Weights of a small GPT-style language model, trained from scratch on English Wikipedia.
Architecture: learned positions, tied embeddings.
MLP neurons of a small language model. Each row is named by its layer, matrix (down: output weights) and neuron, and shows model dimensions 0-95. Each number is 128 + 32 x the weight over its row's rms, rounded and kept within 0 to 255.
A block is one neuron, or neurons of one layer that tend to fire together. After each block is what it responds to, as a language model described it from the Wikipedia text at the highest values.

L5.down486 [116 142 118 131 200 155 103 148 105 119  95 151 155  93 156 101 155 113 119 147 123 115 174 123 187  70 144 113 153 127 106 162 101 151 102 146  74 151 111 186 131 154  82 132 125 181 106 169 145 162 101 129 121  97 151 100 131 151 147 117 128  92 167  67 145 136 139 130 132  95  76 156 130  97 146  83 105 143 204  98  61 164  71 142 117  77 166 148 155 160 160 130 110 179 143 131]
L5.down518 [147 163 165 140 165  82 121  80  85 140 119 169 199  83 124 109 167 143 128 144  75 159 111 161 141  18 186  78 147 138 103  82 120 135 123  70 168 123  74  78 142 122 170 131 166 158  55 150  88  97 172 122 104  80 105  95  74  60 114  93  83 148 183 180 123 136 141 147 149 106 155 111 168  95 112 160 133 140 135 152 168 141 144 126 111 176 127 147 130 107 181  70  99 157 123 146]
L5.down668 [181 159 124  84 178 152 187  91 137 101 102 189 110 105  98 107 148 106 107 132  90 188 113 117  90 106 123 127 182 169 116 118 164  95 105 136 112 118 153  84 177 104  95 140  86  97  79 161 164 144 139 105 138 125  83 128 151 158 137  91  86 223 156 112  72 147 102 111  40  79 117 146 125 122  52  92 150 137 177 103 160 151 105  73 159 125 146 180 129  72 134 141 156 199  98 137]
L5.down911 [153 124  78 116  96  74 134 141 132 139 140 127 174 123 131 133 127  86 147 155 178  99 148 126  77 104 103 132 170 110 161  94 144  99 150  65 124 114 129  81 124 134  99 121 117 152 114 106 199 130  92  70  87 119  91  98 155 149  89 130  97 200  68 111 121 190 175 138 139 102 171 157 125  91 131  90 148 125 136  54  97 123 145  51 125 146 150 128 139 140 178  81 148  81 137 132]
Word-initial fragments, open parentheses

L6.down0 [126 115 131 150 149 120 146  67 155 152 108 171  81 110  93  80 198 153 136 152 117 106 139 143 141  93 175 151 127  99 102 151 143  85 145 163 185 153  96 132  94 159 101  81 127 142 103 115 156 152 164 108 144 161 136  83 157 116 169 112 129 111 152 142 130  73 116 136 141 101 120  98 138 111 119 109 232 167 146 131 145 117 166 127 112 173 128 162 124 107  98 102 154 173 194 160]
L6.down42 [121 139 136 102 104 126 125 123 140 110 178 101  95 129  88 141 144  99 173 125 143 150 128 194 149 146 149 148 138 140 138 121 168  98 150 161 131 109 182 102 120 103  88 103 106 123  88 129 115 115 151 131 135 206 128 115 167 145 170 163 109  89 140 115 188  79 104 111  94 103 159 123 132 130 169 152 153 165 138 146 151  81 130 115 109  92 127 125  79 101 135 177 115  91 143 173]
L6.down165 [148 144 117  99 153  98  67 170 129 163 104 111  78 154  96 133 130 145 106 122 180 190  95 119 118 105 111 153 106 127 129 138 145 113 143 128 134 151 127 101 162 109 138 173 148  48 135 100 137 111 121 107 102 130  68 197  88  89  64 140  74  86  91 174 125 105 124 216 164 161 201 162 129 105  82  87  94 111 103 146 212 120  87  77 175 123 140 140  95 146  91 183  58 129  87  56]
L6.down223 [ 27 124 117 105 158 136 164  84 134 134 147 151 138 137 143 127 123  86 145 118 110 140 159 112 106 165 116 147 146  62 117 136  98 108 105 108 139 134 158 164 159 160  76 159 113 160 131 114 138  82 172 143 199 124 117 149 104  90 134 142  93 115  94 127 124 125 164  64 142 122  88 190 171  76 118 132  92 125 166 116 131 118 122 157 166  76 111 140 120  96 184 112 136 118 168 162]
L6.down311 [148 117  87 142 110 141 165 148 163 125  69 117  95 184 122 133 135 191 127 119 145  94 138 123  91 105 155 115 101 206  83 117  89 161 187 185  81 166 106 174 162 138  78  98 106 100  77 161 137  76 177  60 149  96 101 186  76 110 114 149 132 135 122 134 123 146 175 102 171 150 129 139  76 176 126  89 101 126 115 125 135  99  90 113 103 101 143 129  93 140 117 138 131 146 171 114]
L6.down368 [ 87 153 127  87  91 131 145 125 172 123 164 126 173 116 188  93 156 135  90 143 145 189 102  59 114 151 110 132 160  92  79 138 145 158 127  83  81 162 173  82 157  82 186 113 126 138 160  76 124 146 141 164 128 159 188 170  79 122 121 134 174 138 125 128 133 159 160 154  85 126 144 140  51 114 153 131 140 146 154 114 129 136 138 147  97  96 128  75 143 147 112 137  99 137 147 131]
L6.down493 [112 127 103 131 137 166 189 169  95 122 119 111 116 135 181 116 123 123 117 111 148 105  93 111 150  95 126  88 114 114 155 138 112  92 114 111  87 121 120  93 135 160 128 157 105 133 143 177  97  83  83 152 138 169 131 121  94 145 183 107 107 133 138 140 125 135 141 142 103  98 121 122 106 148 109 168 120 179 150 100 118 133 116 184 141 144 147 131 112 183 177 106 113 204  95 145]
L6.down542 [141 129 134 126 174 113 151 157 148 130 150 109 123 122  97 148 129 111 107 148 103  72 114 116 106 175 155 150 159 158 103 106 148 125 126  98 163 114 135 141 121 151 146 132  97 133  97  76 107 124  65 151 142 107 172 138 121 141 122 139 159  83 255 141 117 125 159 145 150 179 100 116 163 100 107 111 114 114 133 127 177 180  77 104 112 111 138 173  79  81 149 119  99 149  57  94]
L6.down552 [178 147 144  91 120 109 179 122 138 131 124 202 107  80 140 151 152 167 169 138 138 151 126  86 178 137 155 113 146 186 106 176 120 122  91 127 116 123 134 145 129  64 124 122 163 115 121 129 127 140 114  81 111 106 122 164  86 153 132 152 128 117  72  95  94 197 167 146 107 139 125 142  38 176 169  88 149 114 134 137 130 190 125 180 150  75 135 132 109 154 131 145 119 109  63  81]
L6.down619 [ 89 110 117  93  87 106 204 191 160 142  80 136 112 128  75 136 155 168 108 113 132 105 151 117 234 138 108 108 118 140  61  77 154 140 135 157 153 136 130 162 131 135  88 103 141 162  80 181 131 112  82 123 170 171 164 147 163  84 135  72 116 136  79 169 150 121 155  80 135  84 137 147 146  39 140 128 172 107 123 164  71 118 120 107  86  87 111 171 188 153  96 145 108 143  91  56]
L6.down673 [125 104 165 100 222 144 175 124 134 135 160 121 139 120 128 135 201 149 142 160 102 104 138 129 150 179 142 128 158 136 118 134 124 116  54  94 179 105 121 143 106 117 119  95  96 186 147 143 168  98 136 105 148  99 164 108 107 120 170 137  99  93 177 147 155 107 109 156 162  84  97 175  76 108 114 105  63 146 136 123  49 129 175 157  95 179 116 157  88 188  95 122  84 113  77 137]
L6.down762 [ 30 124  97  95 105 109  83 116 134 171 137 140  82 122  65 133 171 154 140 137 138  82  76 185  69 106 141 134 109 168 104 143 193 147 143  70 116  90 142  83 165 178  88 152 135  81 159 150 124 107 174 140  96 174 151 135 148 117 119  61 125 170 146  98 116  80  97 168  91 119  99 147 157 134 135  96 164 117  95 135  69 140 141  48 171 144  92 170  79 212 161 168 127 145 122 104]
L6.down764 [134 117 128 155 105 115 177 172  74 138 100  92 118 141 168  80 138 128 164 172 117 102  71 110 154 180 128 111 149 119 133 132  68  83  77 143 124 149  95 125 176  59 108 119 126 109  73 150 134 132 112 121  91 147  96 150 122 194 147 117 136  93 109 132  86 117 194 144  87 135  89 150  92 177 110 151 145 142 115 119 153 114  86 114 119  82 166 177 135 133 157 112 184 137 203  99]
L6.down878 [143  82 115 142 164  99  79  88 142 153  92 124 111  95 190  91 159 159  75 144 172 115 147  93 107 146 179  97 124 124 129 114 127 132 153 106 136 191 149 128 120  89 144 112 127  80  93  28 109  80  95  64 132 150 120 129 160 200 140 124 114 137 151  61 138 127 154 108 141 141 198 165  27  83 149 140  77 137 119  88 127 117 136 175 125 104 142  63 153 120 132 138 108 147 110 108]
L6.down940 [ 92 140 139 116 142 151 114 129 140  81 143 158 127  84 150 156 187 137 107  91 193 159 153  60 174 144 187 108 120 118 196 131 143 202 142 124 118  56 140 137 107 161 124 156 114  97 149 144  80  95  99 116 145 128  24  86 135 177 103 114  71 140  69 156 139  95 122 146  52  98  84 104 119 119 170 145 147 134 164  58  98 167 106  97 174 129  87 179 122  72 157 118 104 217 151 118]
L6.down990 [ 91 190 115  92 127  98 169 137 133 125 150 149 122 112 130  89 134  75 154 133 109 114 144 103 171 173 107  71 143 137 124 139 179  95  75 129 201 156 134 139  86 181 169 133 119 109 114 114 135 119 144 153 108  90 116 152  99 151 194 144 135 139 151 155 153 147 192 145 160 180 178 101 103 158 114  77 102 144 123 101 103 126 167  82  87  98 112 144 210 111  93  98  96 203 150 132]
Mid-word fragments after prefixes

L6.down93 [104 164 128 117 132 176  46 104 105  81 109 181 145 153  76 147 115 143  66 168 170 182 129 153 135 142 157  97  93 115 146 171 101 150 203 136  96 180 112  97 103  41 112 105 137  94 146 143 126 132 175  69  83 150 142 193 174  85  95 112 160 141 159 170  94 143 141 172 153 101 162 116 137 127 155 112  82 119  88 130 174 126 100 124  96 155 118  72 159  17 168 116 165  98 105  92]
L6.down94 [160 156 123 183  78 126 185 114  96 180  82 129 121 130 158 126 141 131 122 200 126 132 115  86 145  62 153 185 140 153 122 125 122 129 143  94  91 183 145 133 119 195 147 118 114  88 115 124  92 161  83 127 132 101 111 193  84 106 113 148 164 133 197 142 160 103  98 135 105 144 133 137 133 172 125 140 155 146  89 121  81  84 210 141 184 143 100 135 106 162 140 102 105 102 169 129]
L6.down129 [ 99 104 168 137  80 136 134 136 119  78  94 113 140 148 173 129 167 152 206 125 147 125 148 127  82 101 109 137  87  63 146 135 126  86  97 160  99 124  89  79 168 165 158 157 112 140 158 117 167 124  98 204 163 157 131  95 149 137  87 138 150 125 124 113 167  53 117 148 126 123 162 131 191  45 166 134 130  75 144 112 112  99 112 101 154 165 147 145 121 122 121 178 102 162  94 140]
L6.down148 [120 134 156 188 122 136 177 101 167 174 100 134  84 111  87 142  95 128  81  81 111  72 164 170 100 139 163 118  83 165  85 125 108 142  98 155  47 133  97 119 135  97  71 183 120 136 103 161 112 141 143 116  83 167 111 118  88 159 166 169 130 109 177 105 145 186 135 132  88 135  73 158 153  98 191 120  89 111 132 107 104  96 127 133 148 142 152 188 108 104 140 169  96 111 140 163]
L6.down366 [ 76  98 108 221  89  87 117 173  94 131 146  94 138 100 177  82 119 156  89 120 135 133 198 103 163 127 161 120 123 114  91  74  93  80 125 133 124 133 112 135 163  75  74 136 217 164 129 147 122 116 125 164 162  74 176 164 132  84 119 176 150 145 185 193  84 133  84 131 161 116 140 160 109  85 109 126 111 169 143 157 132 139 125  83  56 205  92 169 125 158  95 130 134 122 119 118]
L6.down370 [134 152 155 146  73 193 160 120 134 108 114 101 141 178 140 127 108 137 166 110 162 138 118 118  99 119 113 110 111 152 113 158 174 140 162 117 103 113 103 147 138  99 103 160 178 150 162 159 142 181 150 136  55 143 110 131 191  89 169 142  81 142 130 168  95 173  89 121 145 154 124  78 129  72 117  97 129 136 155  69 163 148  86 122 107 147  96 141  91 126  43 102  78 134 117 134]
L6.down383 [ 88 167 132 132  97 166 133 166 125 119  87 128 132 177 119 155 108 116 117 136  77 124 149 144  95  66 121  75 153 110 157  92 160 136 161 138 141 160 126  51 174  64  96  76 152 129 178 154 163 114 119 100 120  97 148 150 184  90 146 139 121 147  25 149 139 123  81 136 124 100 131 116  64  99 115 126 131 149 105 176  92 161 135  96 155 110 124 149 122 134 138  47 148 182  88 159]
L6.down480 [148  88 130  88 115 101 140 105  61 139 106 120 103 131 139 158 115 182 105 109 135 202 155 115 157 188 188 138 111 129  90  66 179  80 169 144 115 171 135 106 144  71 128 120 166 106 210 158 144 141 112  68 142  98 143 182 175  98 115  80 162 188 105 131 102 131 159 121 135 198 149 170 114 115  82 107 104  88 121  56 138 178 164 107  94 150 121 135 159  86 107 147 147 138 141  85]
L6.down589 [109 154  65 172  77 132 136 159 169 114 126 121 104 141 121 110 100  92  83 111 151 182 114 155 108 145 109 115 106 170  38 114 150 100 117  83 152 179 179 116 138  87  91 129 144 138 134  91 105 154 126 145 110 162 128 129 112 192 111 151  90 119  65 114 116 158 239 123 100 164 145 154 129 136  77 136 118 166 118 141 136 112  91 162 108 107 132 120 124  88 154 124 126 100 101  64]
L6.down592 [149 209 135  84 135 109 208 136 159 125 170 138 100 156 127 114 120 168 121 164 133 160 116 129  99 154 153  67 182 177 151 166 129  75 107 108 193 159  88 148 149 140 133 125  88 101 183  76 133 104 132 132 135 156 115 170 119 131 115  89 154  77 132 116 135 147 147 171  63 106 114 164  74 121 178 116  82 113 174 101 143 119 100 130 136 102 168  75 133 139 123 158 129  93 143 156]
L6.down611 [102  91 141 183 120 131  78 114 100 140 118 105 125 110  93  69 117 144  72 102 146 165 156 135 172 127 173  46  89 119 121  79 156 135 180 146  58 113 121 128 104  67 107 143 208 189 114 144 157 160  99 150 109 147 165 118 142  99 136 131 186 171 210 156  97 150 103 101 199 101  92 105 111 143  98 119 139 159 146 119 142 108  90 108  75 183  73 178 185 162 122 142 211 108  92  71]
L6.down752 [119 153 168 205  89 123 154 135 147 141 103 129 147 107  83  90 125 102 109 124 137 188 104 171 166 194 142  71 132  96 109 143 189  94 117 168 149 113  88 184 131 126 139 140 118 103 187 164 163 143  93 169 134  87  96 147 166 141  98 165 123 139 163 127 114 115 108 112 107 148  79  83 103 103 147 136 120 141  69 143  90  98  59 151  77 133 105  69  96 113 105 181 196 164 134  73]
L6.down773 [139 149 150 129  83  61 151  85 155  97 131 161 136 197 163 158 121 127 145 122  98 204 110  94 105 165  77 117 103 170 121 213 129  90 126 115 179 134 121 127 143  84 169  91 171 113 152 143  65 167 107 131  75 128 157 161 146 120 145  59 127 119  47 129 140  97 114 173 111 113 149 158 132 142 124 147 107 147 106 121  83 134 174 152  90  90  99 100 129 144 125 186 110 193 131 170]
L6.down904 [143  78 166 120  65 124 108 132  83 163 166 118 127 177 159 150  99 142 180 156 139 104 134 107  93 155  96 167 189  97  98 177 134 153 122 145 158 159 144 115 148 131 106  70  85  14 140  87 121 106 117  86  67 133 132 101 133 207 161 119 137 137  22 150 106 120 110 123  53  83 134 109 133  92 165 132 106 123 109  95 172 255 180 100 124 117 124  96  41 115  86 175 104 151 117 165]
L6.down955 [176 129 160  95 166 145  73 166 105 155 121 104  78 117 175 169  94 150 148 108 157 132 147 109 136  51 109 118 120 133 150 136 128 159 114 147 119 167 133 124  55 134  87 115 119  92 128 144 190 150 122 120 132 178 146 103 197 150 127 114  51 133 131  98  60  99 155 137 134 120 108 123  82 113 129 154 103 137 146 107 166 132 136 162 103 136 169 141  86 154  93 105  90 121  95 134]
L6.down958 [152 150 167 103 139 139 113  88 122 129 162 125 166 167 138 158  90 136  98 184  87  94 152 117  74 126 115  83 147 164  87 130 115 112 130  94 157 144 195  90 120 171 143 186  99 134 114 108 129 143  77 119 111 162 120 213 130 114 202 144  96 109  89 132 178 136  88 116  29 119 103 117 108 135  72 145 119 104 119  69 108 148  78 184 114 129  94 137 142 159 110 147  80 115 124 125]
Sentence-opening adverbial endings

L10.down295 [218 127 115 119 147 139 128 119 139 144 145 180 109 109 105 156 109 128 133 136 164 154 100  93  76 128 142  65  70 105 156  95 142 183 152  96 179 156  71  95  86 186 131 116 121  86 102 126 152 101 129 201 137 100 130 128 126 109 175 190 128 146 123 128 108  95 155  89 172  85 161 105 128  95  91  99 147 103 142 111 151 138 139  60 176 185 140 153 139 131 158  73 104 149 128  81]
Parenthetical qualifiers and dates

L10.down791 [153 168 127 183 120 173 124 170  91 135 140 118 188 130 133 110 154  87 132  85 163 144 117  82 171  89 125 159 122 166  77 128 107  94 178 154 111 137 112 107 125  99  68 107 168 122 139 145  80 134 112 124 140 120 157 159 102 121 112  95  80 151 142 137 122  84 162 154 106 151 114  74 119 153 116 118 116 180  96 120 161 162  82 155  96 158 105 138 182 138  88 120 134  98 155 127]
Clause-opening connectors

L5.down316 [153  89 100 141 150 134 118 160 124 131  71 156 104 104 148 147 142  91  93 166 126 105  87 117 194  96 179 132  79 164 102 188 154  89 110 169 107 100  80 141 112 121 146 150 135 169 148 170 119  83 100 100 130 103 159  99  93 144 156  96 146  86 146 115 118 148  61 173 120 144 104 146 156 129 133  80 151  74  94  86 102 167  98  57 150 128 146 133  49 148 130 175 153  93  77 158]
L5.down474 [138 123 134  56 114 161 130 125 136 214 183  79 103 163 126 123  96 152 170 135 157 127 168 116 110 141 112 166 119 156 209 143 108 134 152 102 110 119 201 115 123  81 133 148 155 103 172  85 157  92 114 177 150 109 124 102 192 113  82 150 139 129 109 113  59  75  89  88 154 138 169 139 116 129  51  66 146 145  82 132  76 129 135 193 100 133 147 124  81 154  83 136 115 123 113 160]
L5.down482 [140 120 129  82 139 118 120 144 135 179 111 147 163 152 101 119 138 195 103 106 141 161 122  85 118 176 160 202 125 193 108  61  84 176  92 160 153  98  53 154 153 126 190 127 141 172 128 151 138 163 147  94 189 186 134 111  71 112 126  87 106 121 132 132 138 185 161 158 142 151  86  80 108 155  99  88  94 118  66 107 106 137 146  96 190 150 122  95  97 163 124  69  80 122  76 107]
L5.down978 [100 113 135 130  38  98 124 133 153 130 136 135 126  99 217 118 151 171 150 152 162  55 195 125  95  80 171 101 131  75 107 148 129 128 139 119 187  84 116 145 107 171 181  86 150  89 212 155 143 160 135  89  99 110 166 123  98 173  70  89 115 139  47 130 128 112 123 120 122 166 125  97 126  77 144 148 164 130 133  67 148 174 125 156 149 146 159  80  86 131  96 110 112 120  88 139]
Mid-word subword pieces

L5.down386 [200 134 151 133 130 166 151  85 128 131 146 161 123  88  85 141 116 159 128 101 159 178  93 140 125 131 144 125 155 167 122 138 105 103 167 173 120 137  98  91  85 169 151 143 169 139 148 131 187  94 173 184 115 137 166 126  38  65 134 153  77 172 132 136 124 186 150 161 118 144 104  86  96 144  92 221 142 108  70 152 144 183  64  80 169  73 149 105  78  95 138 141 104 140 153 135]
L5.down508 [142 143 168 109 160 122  78 161 101 142 150 126  78  90 142 134 106 165 168 148 164  75  70  94  66  76  51 113 167 134 143 171 149  98 169 125 117 116 132 111 125 154 133 145 106 101 136 139 174 175 144  79 161 150 155 128 104 138  86 121  97 128 120 141 115 118  91 105 191  98 129 101 184 144 126 109 153  67 127 167 148 115 135 101 161 111 230  60  68 145 145 110  72  78  41 156]
L5.down762 [165 126 187 127  80 122  96 169 161 155 140 128  96  63 112 168 149 122 168 103 123 141 126 138 106 118 127 131 146 148 138 152 145 162 101  96 143 148 193 161 129  91 146 111 178 203 120 167 118  88 134 108 150 107  86  75 149 148 156 140 186 172 122 112 116 130  23 156 129  61 154 138 143 169 135 119 148 112  97 176 117  99 109 111 142 115 162 175  83 143 107 117  98 120  91 106]
L5.down896 [139 152 147 138 129  99 157 146 151  99 136 116 168  98 159 161 173 171  90 136 109 178 158 160 140  57 160 106  59 140 142  88 101 162 127 126  84 137 139 124 103  82  76 140 201  92 105 141 156 138 140 169 122 123 138 134 132 183  98 148  99 171 144 144  55  79 150 164 134 102 118 137 157 102 166 103 157  57 143 149  78  78 112 101 115 138  94 144 107 109 139 120 131 122 150 112]
Month and word-ending tokens

L6.down82 [144  97 103  87 104  90 119 109 111  99  98 181 176  64 142  95 144 126 115 117 130 120 166 126 153 146 189 181 151 160 113 144 140 107 105  90 149 116 166  77 145 103 126 122  98 161  26  90 160 107 111 116 132 163 122 137 113 126 127 175  92 165 104 165 154 152 137  43  99 132 175 125 135 119  66  79  76 117 129 118 129 151  94 115 138 105  95 126 170 159 144 143 134 200 127  89]
L6.down161 [201 130  95 119  45 154  83 202 117 113 115 131 138 142 129 152 145  82  98 160  81 135 133  88 123 127 143 147 115 179  75 139 163 115 167 110  75  97 155 129 184 125 116  64 170 182  66  95  96 116 122 125 155  57 161 193 108 128 122 158 135 173 121 165 135 148 139 162 103 149  83  90  85 133  97 112 117 130 152 138 132 185 112  99 138 127 147 143 144 117 121  99 179 127  91 134]
L6.down178 [143 118 166 122 196  91  97 145 125 185 141 132  77  90 143 147 101 162 106 194  86 164  81  89 153 160 101  88 137 139 132  99 107 133 113 139 138 140 125 147  70 119 115 106 183 101 152 117 106 116 171 113 124 117 163 109 105 155 111 128 139 143  93 140 135 143 110  93 119 147  69 143 177 106  65 125 105  77 166 115 144 106 127 135  73 142 146 116 129 107 101 155 165 121 144 108]
L6.down209 [ 71 103 111  94 116 156 124 170 130 115 123  83 162 138 115 146 154 138 193 112 135  47  95  77 126 121 164 200 139 133  94 133 178  98  91 133 103 115 120  50 142 160 110 107 111 122 115  98 150  95  75 123 129 110  67 153 112 130 143 137 138 166  87 135 121  61 113 170 167 127 184  86 106 113 118 107 191 105 123  80 135  87  93 163 148  50 141  97 152 112 147 166 195  89 163 119]
L6.down229 [111 117 134 145 117 134 108 124 101  62 103 103 103 132 123 208 128 151 120 121  36 112 117 149 136 178  99 128 168 123 126 101 119 109 154 105 142  74 125 192 138  92 182 178 129 120 110 137 170 133 113  82 115  91  97 131 126 116 150  86  94  86 134 181 120  98 138 136 161 109 106 134 187 141 169  51 127 157 146 124 167  97 112 216 151 111 155 133 137 113 123 123 143  95 132 121]
L6.down290 [128 113 173  68 114 126 137 149 114 129 105 188 134 113 130 135  88 111 134 138 193 177 115  72 118 131 148 209 154 109 155 106 128 108  67  71 118 140 161  95 138 146 138 115 127  88  78 167 139 122 156 126 170 171 119 141 141 133 146 118 114 135 121 127 134 119 103  86 128 120  59 114  93 163  96  93 179 133 133 107 163  85 130 161  88  99  81 124 130  70 118 104 124 129 142 132]
L6.down338 [171 129  90 142 162 103 128 117 159 115 172 150 164 149 149 161  97 115 143 113  77 106 157 125  70 140 104 111 172 172 198  81 176 115 166  94 164 117 150 101 181 146  85 127  65 128 128 161 209 149 117 138 139  85  21 115 151 155 133 111  79 168 100 118 121 192 142 145  80 109 143 124 139  97  35 128 126 111 147 122 158 146 153  74 158 108 177 176 145 110 144  84 137 148 165  97]
L6.down341 [115 146 160 144 111 184  88 128 107 154 133 128 101 127 158 135  66 114 198 141  83 136 118 147 109  98 140 147 111 115 101 159 199 176 127 120 163 183 121 119 107 122 140 131 146 123 127 119 115 146  89 151 115  81  95 131 145 183 160 138  93 132 108 127 101 114  82 202  57 168 158 174 166  56  99  88 135  78 156 159 135 110 105  93  91 155  95 204 136 152 127 119 104 104 157  94]
L6.down443 [ 98 142 155 144 163 118 122 152 147 105 112 147  73  87  84 103 117 221  89 108 128 183  86 119 148  76 116 122 142 137 178 109 155 110 122 170 177 159 143 110  90 165 143 156  87 114 211  62 139 163 189 164 124 101 171  76 159 136 122  90 141 144 153 107 130 139 142  92 186  81 103 124 133 179 135 124  77 105 161 141 137  97  90 100 181  97 140 178 183 102 156 129 103  86 156 118]
L6.down457 [155  94 142  77 158 187 173 169 101 120 190 153 123  58 168  97 110  54 165 133 126 136 123 193  70 180 135 157 161 122 113  68 148 133 202  65 157  81 127  93 164 143  57 102 163 136  55 107 112 116 148 128 152 171  97 134 170 169 147 129 106 181 125 143  75 159 143 140 104  88 145 110 130 137 181 106 123 133 103 175  79 172 140  91 131 176 109 153  87 136 141 141 121 120  69  77]
L6.down500 [211 154 204 149 128 129 133 160 161 146  77 185 117 124  96  58 134  99 111  79 131 148  97 112 120 113 114 199  99 194 129 180 146 186 114 161 134 139 150  76 164  85 165 104 130 129 108  99 119 119 135 131 110 135  95 159  95 144 124 192 139 142 171 158  86 131 107 150  87 143 175  89  94  94 105 140  89  93 128  87 136 139 139 163 124 193 160 124 132 114 128 167 177 167 115 175]
L6.down712 [182 113 122 115  89 190 132 142 144 117 158 137 126  90  72 126 104  91 142 192 166 114  90 168 117 158 125  95 141 112 113 105 175 127  91 103 153 110  77 108 151 136 142  91 129 164  84  96  96 107 149 135  83  94 166 180 134 204 149 148 161 172 147 139 123 131 154 131  79 143 104 110  94 107 119 101  88 162 102 151 175 176 178 151 143  62 127 137 148 156 115 125 118 166 111 124]
L6.down723 [185 140 113 154 119 130 149 126  99 132 161 136 163 125 119  87 149  69 120 113  99 113 188  34  87  87 135 119 158  86 212 131 181 136  90  55 120 149 153 148 218  97 167 126  96 136 170 151 146 154 150  62 144 170 130 132  82 151 138 161 128 134  84 124  86  82 117 143  72 151 111 125 128 111 112 127 159 161 100 133 149 122 144  51 105 151 120 145 121  81 144 135 177 147 121 138]
L6.down821 [ 73 183 152 138 155 137  81 121  98 154 166 110 124  73 134 148 172 145 141 118 107 148  83 196 123  96 138 194 107 157 113 204 126 162 132 138 116 217 157  87 106 121 175 112 129 137  93 147 106  91 175 113 165 155  97  78 151 170 141 164 116 131 119 126 146 151  85 166 122 143 139  81 103  77  80  92 141 149 148 155 154  86 138  84 131 128 124 156 105 160 169  98 106 115  98 106]
L6.down832 [171  73 141 139 100 135 111 179 129  80  93  68 171 155  59  86 142  90  89 117 144 110 158 139 115 150 144 179 147 111  89 159 171 143  89 114 118 167  92 113  85 159 126 113 100 124 137 153  96 146 141 107 149 155  87 138 119 117 157 126 152 168 125 117 111 169  91 109 137 178 103 139 113 127 146 127 139 151 115 203 131 123 129 164 122 140 145 110 175  79 150 127 105  86 135  64]
L6.down938 [152 140 169 132 160 122  92 137  92  64 129 140 186 132 124 108  98 159 143 118  60 122 208 177 115  90 143  91 158  97 136  54 151 118 177 118 166 135 123  35 160  77 132 102 158  97  81 117 159 158 142  62 148 144 156 105 146 116 110  76  87 126 107 135  81 138  99 108 125  61 107 172 114 136 106 129 153 111 155 165 204 104 118 100 125  82 164 109 130 118 173 118 185  94 148  73]
Opening parenthesis after names